Weights of a small transformer language model.
Size: 11 layers, vocabulary 13685, 23M parameters.
Architecture: RMSNorm before each block, rotary positions, no biases in attention or MLP, untied embeddings, normalized queries and keys.
MLP neurons of a small language model. Each row is named by its layer, matrix (down: output weights) and neuron, and shows model dimensions 208-303. Each number is 128 + 32 x the weight over its row's rms, rounded and kept within 0 to 255. Numbers have three digits each. A neuron's up and down rows have the sign that makes its largest values positive.
A block is one neuron, or neurons of one layer that tend to fire together. Before each block is what it responds to, as a language model described it from the Wikipedia text at the highest values.

Table cell separators
L8.down497:135124099196146105127139082119159106201052121197125171153123095136136172183169098171074097102091126124114116157156086124159106117071128076110088097095095094086129125155144176141138146122129066105135137139111177101157093148122159167145131185117165091126095150120187158125132125147129158097

Table cell separators
L6.down291:131103087139139136104114088128119114141074161166138151161111144162170094099089083111128155115131129162079151127104120094090175135130128162192255166079045112176151069126175102093185142165140213157158145151138178149091104170122160174125206114091131134134159139129187149122136109121112156117
L6.down387:103146091133132128174136147098176145103154103167140102129076102077146088103189140134129098105090100127121124113103167092141144077080134172125119211130122169124106123168156063088112119147189128162137134100092101168079098101136169182127084118162160134156165116096156131117139186095107135200
L6.down698:108125094110171220100186085104169134119086056156080125144199141136159093155071128106161091098146177107140140179125120134120120164132114121124133186144080083156086121205132153101083139131192129097142173137127178115178189163135121080121140161127123165143113133113156147095152058127138082124
L6.down833:138072114101105128168120123073138132140134109099154121156151125172166210088143095143111129118145130109127127145038106100137123103105142174127097149069082172145073076103139157140119126143172061191114134110128155056111178146099117165128105119136080122140114130112069148094131099157101118104

Year tens digit
L6.down212:153149130124086096174142111150166100130098123171162155130103200109088086095196136173244089195140090120181141155130154103163166123100113119142095118085157093108053118072154114134178124156106131071136091109172132132075128116146173143129093106217142131129088166084143150109153148128128138126
L6.down214:110109113123132098108076138126120103117095193206163148177117189134131112102167111124125106119194125199160112125121110074082058164123154141107234103172077114125094188072108110153099136178132109168185082154110145184171118079137085099070135138175114132119075135191145146140177112155109171147
L6.down244:128115131052113130164107053135131134148145137149154101074107119195162096130107192124139178128122151081106126135134087121136159124031128082122136144110188136160102152136112094143098063111180071090158164101160095127100099171160139053086125153104153108111175153160157135128118104159046121120
L6.down1006:104175121115122106124141091130110130158132137146080069089107087103105112117115106087100115085125141111122141136161191149194142188081186127110118139154152188192183158123070111145168076137104055169167150128144169127147074093133173184127171183071135103126126139099123131128151126150108147119

Mid-number digit pieces
L8.down121:178090203184118149125134155133163119090104116144132154119135137085129103153138152097163120096067145157143116128209135134150113133163135130170145127081123098165118112156143122131160133112110174034222129121129120153120156131157074086141133096140115088181174102132164132107162143221114097119

Digits inside years
L7.down64:096119180127132108069158081123150105102099166194118215146132196194106132110120066113170130139150062191088157127141095132158125188150127170175046154075119135146113143156136142161127140104106145177081128111202136186118106130143133130110142147192158146121081177062100127116099108159165186170
L7.down158:131055118178147087150140137136125053148190151165079162170162099116116091070149123143143159142094108140123129128133138082130133115132146161121130100085186135110183048129065137091151179132076064082167142120157161110169095120089119120150136095125129082114131132126130083165133147118112168114
L7.down177:109105123154143083157097072126142165135126140122123092172093113106132091095154082180066084132115099120109078153117139131115120099146171192121020124168129089130167076128111147117117199179131149058140111103118097114108062158163094128083137166106070143218103132109151112159136189133166121150
L7.down374:119155125123123118111111077169131153119146147145130158126106141133102072114129079169110129163101182057159208151137121135104100133183192124143194173135115130143070178161156086120110158095047156088119110155145142133136119128131097164125104133189136157106129153116123129101142143145111145095
L7.down429:074156138184139117133116126083105120095058110133144096118104116070133153112116110181071170140127156108146129152147113158108117148148071201157145085109090178131165066080156155121117118096128246115130109110116099091140114094120135136153114083111199137156128139146117141078190126076104138097
L7.down503:216188090164107092120151097185186116115192092086091125160154173140123080161141143112095169199162124073115158136051102145119132142137136122156201080138125139107112140108142156100147106108147150098148143160101111110163127131167152145116133137088131151125139182106145177105080035174118119101
L7.down577:172098108144123110118104176090146109107165106111105114155134076162204073061229110115087147149081128144136178152160140186135147163142172175093072059133096210170098105123201139095098099097108148101169122098143106142099098106121120145078176131146138141209128184104162168103092154127126128109
L7.down630:102159175146140126134083166068129080123108143088176115176125135140091162091130092150169152182138108129084112180141118147110155154043139065168244080077142147083174108106150122102117095132188152107160120149122165177188113136108112105165151119085137150130138181114102132166099118137117129145
L7.down637:073159119099120129100080084131112131165134142179052133065114108151105137115137138112113105154146214165124141104122138148161154116121184178113136154144133153119195101120112087111086108134176207118126108130134132139163075149111110122141132161134132100125111107118083177176117173106167138121
L7.down658:109132178131111135213104087153133119153074067185136093100082122133141095116124091141152136144112137187163117088156105084092160116126152155127029075153098128141149124117125087111147145090121075101151139182084120147142186110126148164139128203091139164167159142153108126098062102113116135167
L7.down701:110134159139173153156169166111144154142140133087190134155120160104101118105203082067134136096123149116074118161121126058192153143159133169115000124143194142165120127110142119081125126125119171092076164144110126087161102139165154175144141107183086136179097180136118131151151157068143155064
L7.down787:075129085158113089094148149146109104163182204080124136181095131133125106059089124165149118094125154179156120122144122087128113066157125144138135083138177152137086155141136097099151177138122191134149146128137137120175144150152038108094163128149103122102111119113126082083130138147130117148
L7.down796:074138099139107189176124147083147121119113087148113122097141136060130142156162170174129145119118088147086076112128102125142150129149146170179105124066193162128135088128153135074157199157099141172189063063177228135130089139116141089124117097144150119145130134156133113095094150062157142136
L7.down848:099171052123187171146105166161132118176112086100106082157179115192134095109144125109092123172134174152112109174098121128146060082152147133094247123123129164132125112135120107106109089125123116146139158175121092058096156150137129148176131144138112101134112101101154162073078189147120078122
L7.down905:176166087147116108092066111136101150135139119103093141168122136124107135132153142110105149142139145110106091131102158105154172141109139176120083154123110130137114118088131148102209125135128075095095068169089151132180145148114102186139117123048162169115119148060124127201129147128115133137
L7.down976:205118117136175119095125169086129054051126140104132127181103154098084144104091110104123112116090148128100166097116106108187170126112151159166131092115125109120132169135142146102112140089146164148130170130131106101176126118091152187158109107131061135198083147128211124108129129146190164094

Table cell separators
L7.down21:122100128103113125192190057118084102156086106098120114117122118118151094179121174081150149093211115146106156170113104122145043057055159130123148166137144152109140095182134152170172159103085068114132118181114107082142174134132154174153081106115180146121098078126114125167179094158103089126
L7.down45:147142111119175144138182065076108127128176139139109101074122095114089138116148181085110176143137118126111202154171075160073194128128105111118218137119089156128122117164111092124151145112148096143069148159140113058156113121144109109157166102147122103103180122155175098107140197079105173134
L7.down119:111080159139111144178149092193104101124116101131139142166130103106039233145126145134109102181109081106137115113082146083119129107128168120173150104157133130113178215157064165166145165149106078147176109117103172123095140151114176128134126042156164137120156090118144147140186125099112181128
L7.down265:117183125119166171078121147170157159140118130126159106153132141111145129128130173127094148115236101105158134122158046108094126110108192148172038167145117063087109050123113074121147134116108170158157183092116074146139057116158085121118113155114076118055189169124112065146112159150146148104
L7.down276:108171128113138125117109126102179091105143072108082131084126164096136105112089164109081074173099155089155144165115094140152169108129090088117045050072085154145156200093161133100089107101107071132156095136152187079097115095107171154152218152143153145167157103141143165084125134163139105127
L7.down387:112130161160136122151132103104114132205127123159140121155105129103109065204131111138130122095093170148120094131143081163120128101122116095180193031129151098101171121144181101078153143149137142176195119058106167048167083103116126178120128117182119102122127154165063113140168161075096115079
L7.down413:059128121128124071103127198086143156168127100085212168101101099108128141101122138140152129096091145164160110152060138086067205135145085110108143165136137095133129088162135124176131092134088182156115110163122064099071123148124122114092097104087112131127066159113089149173117145124117149134
L7.down515:152156179114128159164121065149078126144106118135196102105116130092075129098148089130157158110115090101149134129135145157166156131188083120172037080142100108114162155125170089138074056128144120103156132137082174079160123130098124119142103118139151100166199099112135120121131159080146075126
L7.down654:092114160153085130038139078087109140132116152094106082092104144174139148082160129111157110105102110137096150081156136152079123130175157084095140150149142158070104105153158149060168102152149143158147130143141171159065169203166157100113143160142159113108122126139139124103100156125122128105
L7.down673:129112176108171132060132164151086150069113136100069136163106125061119123177077115079121181108168168128129156107136118157146146114067145083156147088127109130129122137191100188126135136123108153147119160129077139071177071078156102134119091148155133094093062156183144133152111127093112104108
L7.down734:138101148137169094145169134135130162153174152147139164121115123158101100161122150147114132124110119112165113129129111076141104110120121132117254124091156087098160156141123152088130105106118255189094130178114151121163135143080109112134042106121154148199123117123083120111112132114133103176
L7.down821:188153090120083124124061116178105126150058091186139131142110070174096071149066108172087174118161132162166163103120172144156141132087073168116080138168091132105112075120151080112129121167121171156116091109151140069085127127162112184123093122114119073084095096221156107134095088095042131081
L7.down854:150119184153160152170102110136127155129157160132104151119140108109171194097179127085175132133155071131153090173119155074107113133128162129134244159114137147166080190131113135173115161133091202111206126144115092087125172107143133108134087132096036106102130110129106123145115134137124131148
L7.down885:154131061143167161093147115142113154129138189134102104098178155199148165205123127124122083090173179130114158112138172175104143158133145043124126131131124140167133096169157133072107088109132165122108142096110183096128108081080193154113154152185092159113133105173163106184086134178109104138
L7.down982:118110131130134070107098169174122111171120156098184165113140119148185125126076149084138183085078187059101157120103145150115068137127179109183113096088189070180104129100162068095158150072166125154176099167160181155196119135156127144101173100126155163094160101110052117091083147195125106131
L7.down1034:164156181139073097081097171132111164151165147129158160156104134087155129136112057108107067140059185119086112103127093146144174109143123145042108094128068165167094112102093128147136071166147074072201097170163097122111142149058212091130035113166097138121079138083140130181128124142121110084